Weights of a small GPT-style language model, trained from scratch on English Wikipedia.
Size: 15 layers, width 384, 3 heads of 128, MLP 1536 SwiGLU, vocabulary 3260, 37.9M parameters.
MLP neurons of a small language model. Each row is named by its layer, matrix (gate and up: input weights) and neuron, and shows model dimensions 144-207. Each number is 200 + 40 x the weight over its row's rms, rounded and kept within 0 to 999. A neuron's up and down rows have the sign that makes its largest values positive.
Before each neuron's rows, "fires on" lists the tokens most often at its 100 highest values on Wikipedia text that the model never trained on.

fires on: ".", ";", "es", "–", "ec"
L3.gate969,178,202,209,269,230,114,223,219,216,102,182,227,135,206,211,214,252,224,202,138,212,210,210,224,211,272,173,210,219,291,118,158,213,253,168,152,208,169,243,166,233,197,198,205,176,159,162,219,164,207,95,214,245,230,206,184,205,215,215,177,185,182,200,197
L3.up969,229,229,195,256,258,169,128,222,274,208,200,164,190,233,166,278,251,217,159,246,221,198,173,136,174,251,153,243,204,223,219,194,265,252,165,169,278,207,191,183,190,217,240,226,220,237,167,251,158,157,137,124,225,221,204,203,221,170,204,187,219,177,207,279

fires on: "s", "ies", " still", "ong", " times", "as"
L3.gate1128,165,208,221,212,131,162,198,214,204,208,172,233,147,189,200,224,171,248,214,209,205,133,151,191,205,149,208,187,237,141,264,197,239,175,182,164,288,157,162,158,214,209,170,212,231,127,162,183,127,249,257,170,132,152,290,205,233,223,258,181,250,152,254,223
L3.up1128,180,176,248,204,237,109,247,218,219,235,251,169,194,179,157,190,176,281,139,208,148,224,153,190,286,147,183,218,163,152,234,250,282,200,136,185,216,201,191,88,245,191,230,173,177,145,226,201,216,259,279,150,219,148,232,119,254,142,263,205,218,157,216,206

fires on: " |", "ov", ":"
L7.gate22,247,179,117,222,210,159,185,246,154,227,230,235,179,295,120,211,229,216,189,193,207,155,199,214,231,142,205,260,175,249,160,262,166,240,270,149,144,172,254,162,249,179,150,165,201,299,77,201,226,172,183,246,256,228,250,197,247,198,178,281,201,194,209,205
L7.up22,204,238,256,172,185,146,246,159,242,205,222,201,211,254,147,191,187,172,152,161,162,186,138,236,151,165,193,265,170,243,170,192,185,220,151,248,246,229,283,280,201,142,202,175,170,190,200,167,163,189,193,216,156,165,219,243,153,254,251,200,193,151,226,236

fires on: "ele", " incre", "able", "ced", "ious", "ished"
L3.gate297,185,183,222,154,282,188,206,210,308,170,78,167,173,206,164,129,184,185,144,273,95,191,150,133,237,151,188,176,257,261,133,277,203,112,209,204,164,327,175,212,253,186,215,189,197,135,206,113,179,139,184,206,287,189,184,134,222,144,225,201,193,230,232,200
L3.up297,203,168,218,176,178,172,163,122,248,178,194,218,222,208,198,226,238,170,209,247,199,128,147,194,219,214,207,238,227,192,158,176,243,181,159,229,193,137,213,200,235,218,244,233,194,143,147,171,252,150,235,215,206,200,185,201,215,267,178,165,164,211,204,298

fires on: " of", ":", "y", "ion"
L10.gate1506,150,228,246,232,214,174,236,260,183,180,230,189,203,245,219,219,170,233,251,236,112,186,246,191,187,155,247,167,153,202,217,164,180,212,174,211,186,233,187,250,114,221,213,183,232,258,161,237,233,191,186,128,244,130,186,245,148,208,255,222,185,252,160,218
L10.up1506,221,230,214,278,233,285,193,314,183,215,225,189,241,186,258,192,188,204,238,189,225,195,197,135,210,301,206,162,184,91,223,222,181,268,174,122,198,139,282,148,195,204,216,212,239,240,215,164,244,267,201,174,149,153,220,201,191,245,236,203,208,227,144,212

fires on: ":", "est", " inter", "er"
L3.gate413,205,135,166,166,178,171,180,169,181,220,203,157,108,246,178,160,192,163,141,135,152,226,248,213,133,90,169,305,176,213,204,226,179,239,252,153,283,123,227,229,225,161,262,186,159,156,147,254,177,239,189,181,238,193,220,252,212,206,180,190,238,224,149,238
L3.up413,241,206,179,180,202,124,236,207,254,200,150,165,194,310,202,200,180,176,169,209,139,217,179,222,138,187,191,247,194,183,244,215,281,227,101,168,165,147,214,207,194,163,185,187,177,221,285,180,182,279,309,200,169,229,246,233,248,266,198,160,217,212,243,204

fires on: "===", "3", "0", "5"
L10.gate695,198,242,219,185,166,214,204,115,181,139,203,248,171,149,184,196,201,144,208,216,192,180,222,202,189,208,181,130,172,241,236,232,190,164,131,193,186,213,216,237,197,184,100,158,248,157,207,239,209,190,257,273,186,225,221,162,107,179,147,235,228,199,158,177
L10.up695,153,167,217,241,194,198,262,181,279,153,189,201,162,134,271,233,232,166,242,164,215,168,232,196,202,154,172,192,249,189,160,225,233,102,190,207,207,250,178,255,227,208,212,190,191,187,160,219,196,175,255,189,126,232,233,187,240,168,154,225,224,235,195,207

fires on: " by", " for", " on", "on", " at", "out"
L7.gate454,184,218,210,146,171,130,236,204,172,148,155,131,155,234,211,185,137,188,228,200,308,255,141,125,231,167,183,219,179,202,228,185,216,207,263,164,210,166,207,270,245,175,227,207,188,251,182,152,226,249,186,266,250,156,254,202,197,238,147,190,195,206,239,199
L7.up454,211,228,151,234,174,210,147,224,168,186,233,161,185,143,179,238,223,204,175,182,249,125,181,183,221,251,150,176,165,162,191,232,209,192,164,197,255,212,155,206,284,221,175,268,261,168,121,246,250,191,185,236,211,179,187,201,237,211,181,250,166,236,199,146

fires on: ":", "ing", "on", "ast", "ust", "un"
L7.gate1160,201,184,211,278,191,248,283,169,184,200,152,214,208,225,254,184,257,209,276,185,197,214,271,136,188,164,177,199,237,250,217,158,209,196,88,213,248,140,233,204,196,139,164,272,130,163,220,235,216,253,207,204,183,244,192,175,194,177,148,177,178,209,260,220
L7.up1160,240,224,242,209,178,170,206,164,270,266,189,157,136,164,206,135,155,201,225,226,192,195,210,156,278,123,197,183,235,120,154,255,189,213,220,225,209,203,240,189,191,189,269,214,190,195,211,160,203,188,171,205,214,171,157,207,236,242,160,245,216,277,207,254

fires on: " of", " in", ":", ".", "″N"
L3.gate1294,183,138,177,203,127,220,227,247,217,218,178,236,208,239,263,242,165,234,193,223,165,181,192,169,123,211,183,200,180,293,198,242,141,171,145,226,186,251,229,160,219,192,192,199,215,245,142,145,247,221,182,154,254,169,229,230,168,247,250,184,147,222,188,211
L3.up1294,142,232,230,196,176,206,155,226,222,276,235,219,178,176,267,219,246,203,137,196,125,122,166,191,164,221,204,184,119,140,242,253,172,179,213,159,252,182,191,238,170,168,224,165,201,258,193,174,194,159,120,155,217,91,302,222,223,267,222,153,190,200,175,279

fires on: "h", "th", "im"
L8.gate1444,193,200,187,125,219,183,214,196,276,170,190,167,242,129,188,253,180,196,206,202,211,269,277,255,224,214,166,162,211,274,202,290,202,153,177,212,230,148,204,215,258,237,130,182,198,171,159,177,169,215,304,175,289,119,218,202,186,165,183,153,176,190,154,196
L8.up1444,149,268,257,158,125,196,155,167,189,150,262,197,175,199,146,267,300,219,160,172,204,123,184,225,180,206,186,134,258,176,256,268,264,207,172,250,206,174,187,136,190,208,196,197,240,217,296,233,211,206,188,126,177,211,190,278,179,120,207,187,279,165,217,187

fires on: "th", "ast", "ang", "ag", "omen", "ost"
L8.gate1221,251,215,286,203,190,184,208,144,220,230,255,118,193,172,155,195,118,219,170,178,183,222,163,230,163,238,222,166,257,222,156,158,195,127,159,212,186,184,230,173,185,273,168,188,198,167,125,173,156,205,269,165,238,203,162,261,190,175,188,234,231,209,168,243
L8.up1221,243,248,132,183,259,157,152,188,220,199,210,152,195,173,175,241,211,188,186,288,273,302,244,247,230,195,190,169,216,128,238,261,202,160,167,197,223,224,217,173,192,181,213,215,183,150,178,149,173,276,242,192,202,147,247,226,189,176,191,175,248,240,239,204

fires on: ",", ":", "oth", "ow", "le"
L7.gate1385,235,129,178,219,253,168,157,184,176,116,195,229,212,231,201,258,241,219,182,234,247,214,232,214,288,207,226,275,139,162,220,226,118,225,182,178,191,257,173,126,183,188,156,169,179,221,154,167,218,274,285,246,186,226,205,128,189,166,213,279,144,196,222,179
L7.up1385,266,238,160,225,205,164,185,182,217,159,215,155,242,151,217,216,166,215,159,264,143,221,223,193,245,129,235,182,298,200,150,208,245,258,161,205,200,236,232,209,191,174,218,194,200,211,202,231,244,177,225,139,257,176,197,201,145,243,262,146,262,192,271,211

fires on: " over", "ver", " out", " (", " |", " under"
L10.gate177,235,202,179,223,212,215,150,216,222,254,186,176,219,295,271,215,131,221,179,187,200,185,224,215,263,170,152,217,236,122,164,194,124,241,215,208,226,206,206,230,215,190,206,203,204,157,192,137,210,177,162,212,227,201,190,202,251,173,153,186,217,250,181,168
L10.up177,201,281,222,180,150,166,192,186,255,181,96,211,195,177,175,217,159,279,249,210,185,230,111,266,150,149,199,198,102,187,104,170,219,265,191,186,189,239,232,204,235,178,182,195,191,194,181,195,204,156,218,203,149,160,235,251,217,278,265,165,177,219,131,181

fires on: " tri", " sign", "is", "ia", "arri"
L3.gate1061,243,179,187,196,245,189,208,198,270,165,144,214,215,186,121,237,189,226,162,200,190,165,209,180,177,229,193,219,102,219,189,195,169,193,237,189,214,271,193,109,173,193,205,213,250,179,243,186,172,172,196,255,119,184,235,185,177,262,228,234,151,191,208,264
L3.up1061,205,216,190,245,157,223,182,237,202,142,112,224,262,218,167,221,149,191,190,206,199,116,209,189,165,194,206,168,163,168,275,175,149,153,259,217,247,207,172,195,218,198,261,243,316,164,227,239,194,149,219,222,225,206,214,212,148,206,289,210,235,206,231,261

fires on: "et", "h", " of", "ast", "b", "th"
L7.gate602,196,211,215,165,229,306,188,244,161,233,208,218,171,224,121,161,172,210,144,208,230,168,212,253,144,205,179,184,228,279,184,229,184,145,211,164,187,206,130,165,171,169,95,254,190,203,198,240,137,277,268,132,269,190,149,208,158,170,213,137,254,205,189,150
L7.up602,169,213,176,254,219,231,179,243,196,244,237,200,192,231,198,283,282,155,170,240,185,253,187,217,168,190,178,160,252,202,207,223,233,170,217,246,200,131,179,164,147,178,127,256,173,235,262,158,128,219,223,230,89,169,216,190,166,182,200,142,245,153,235,198

fires on: "ly", " conc", "st", "in", "et", " cent"
L7.gate698,176,135,194,215,268,248,231,179,138,202,188,203,165,185,187,246,166,282,184,167,212,172,228,180,288,93,225,190,232,136,249,189,109,198,172,207,200,263,134,294,207,197,186,154,154,150,137,185,215,136,254,188,252,226,248,208,223,147,203,124,98,194,267,205
L7.up698,121,249,198,206,222,251,200,211,249,164,234,145,266,133,192,159,180,243,194,219,208,154,180,174,219,185,129,213,199,238,160,210,210,200,164,207,200,167,224,193,266,129,238,160,155,127,211,120,138,233,251,244,208,203,222,113,135,232,136,242,153,148,203,204

fires on: " where", " which", " at", " on", "t"
L7.gate807,203,216,146,171,153,205,161,87,231,166,197,187,227,241,214,244,237,191,189,185,208,240,188,231,226,149,272,215,215,223,206,238,200,193,220,259,192,234,191,190,149,233,226,238,211,297,157,211,169,208,133,197,230,176,223,173,176,233,170,160,155,133,200,197
L7.up807,216,228,191,182,196,160,143,262,175,232,191,196,162,229,157,308,188,251,209,225,229,279,133,163,256,226,188,190,204,109,126,197,207,206,241,264,257,241,217,174,251,198,242,204,202,210,166,226,190,202,163,262,169,225,290,215,263,197,183,210,202,226,212,135

fires on: " is", " was", " are", " were", " being", " for"
L10.gate1375,201,229,190,198,153,227,198,159,236,138,208,185,250,162,163,189,199,163,178,212,226,233,165,232,128,146,171,255,204,217,160,138,282,217,189,101,180,198,198,238,244,228,185,144,133,214,169,226,165,128,187,186,189,162,217,140,215,237,270,167,171,276,256,149
L10.up1375,152,118,228,201,190,242,244,239,187,174,199,202,241,225,254,236,218,212,169,245,277,156,192,167,260,254,169,218,218,235,290,216,111,176,168,206,229,207,199,161,212,208,179,205,203,205,196,210,175,223,241,178,171,208,232,156,230,184,166,219,198,204,187,121

fires on: "re", "ing", ":", "ur", "res"
L3.gate443,213,191,187,332,219,131,275,148,119,226,252,214,177,188,249,167,115,221,226,170,195,281,128,118,139,184,226,186,230,245,203,117,205,165,160,172,219,207,161,173,254,132,175,274,222,225,183,199,240,176,123,161,172,178,155,203,145,253,148,233,184,246,186,158
L3.up443,192,214,246,225,197,160,234,264,159,182,210,179,222,178,137,130,188,217,224,196,235,221,221,259,221,112,169,131,211,219,224,169,149,156,186,235,246,217,177,156,220,168,263,278,204,252,183,174,166,116,219,224,148,209,219,202,157,256,155,220,202,220,311,227

fires on: " is", " a", " was", ")", "==", " =\n\n"
L10.gate239,219,187,186,141,227,126,159,210,257,225,224,227,200,244,161,204,213,163,235,263,219,204,117,155,142,208,221,200,186,215,177,176,243,173,148,127,233,214,238,243,240,235,193,225,205,257,195,213,201,184,127,217,196,196,113,128,178,203,199,171,221,235,260,160
L10.up239,251,164,314,185,242,242,189,197,215,198,288,207,229,197,135,217,186,190,194,148,194,133,161,211,204,199,162,169,152,154,232,259,221,161,164,198,196,214,228,140,215,209,184,207,172,240,144,217,144,254,197,208,269,163,209,176,219,173,160,148,282,140,228,184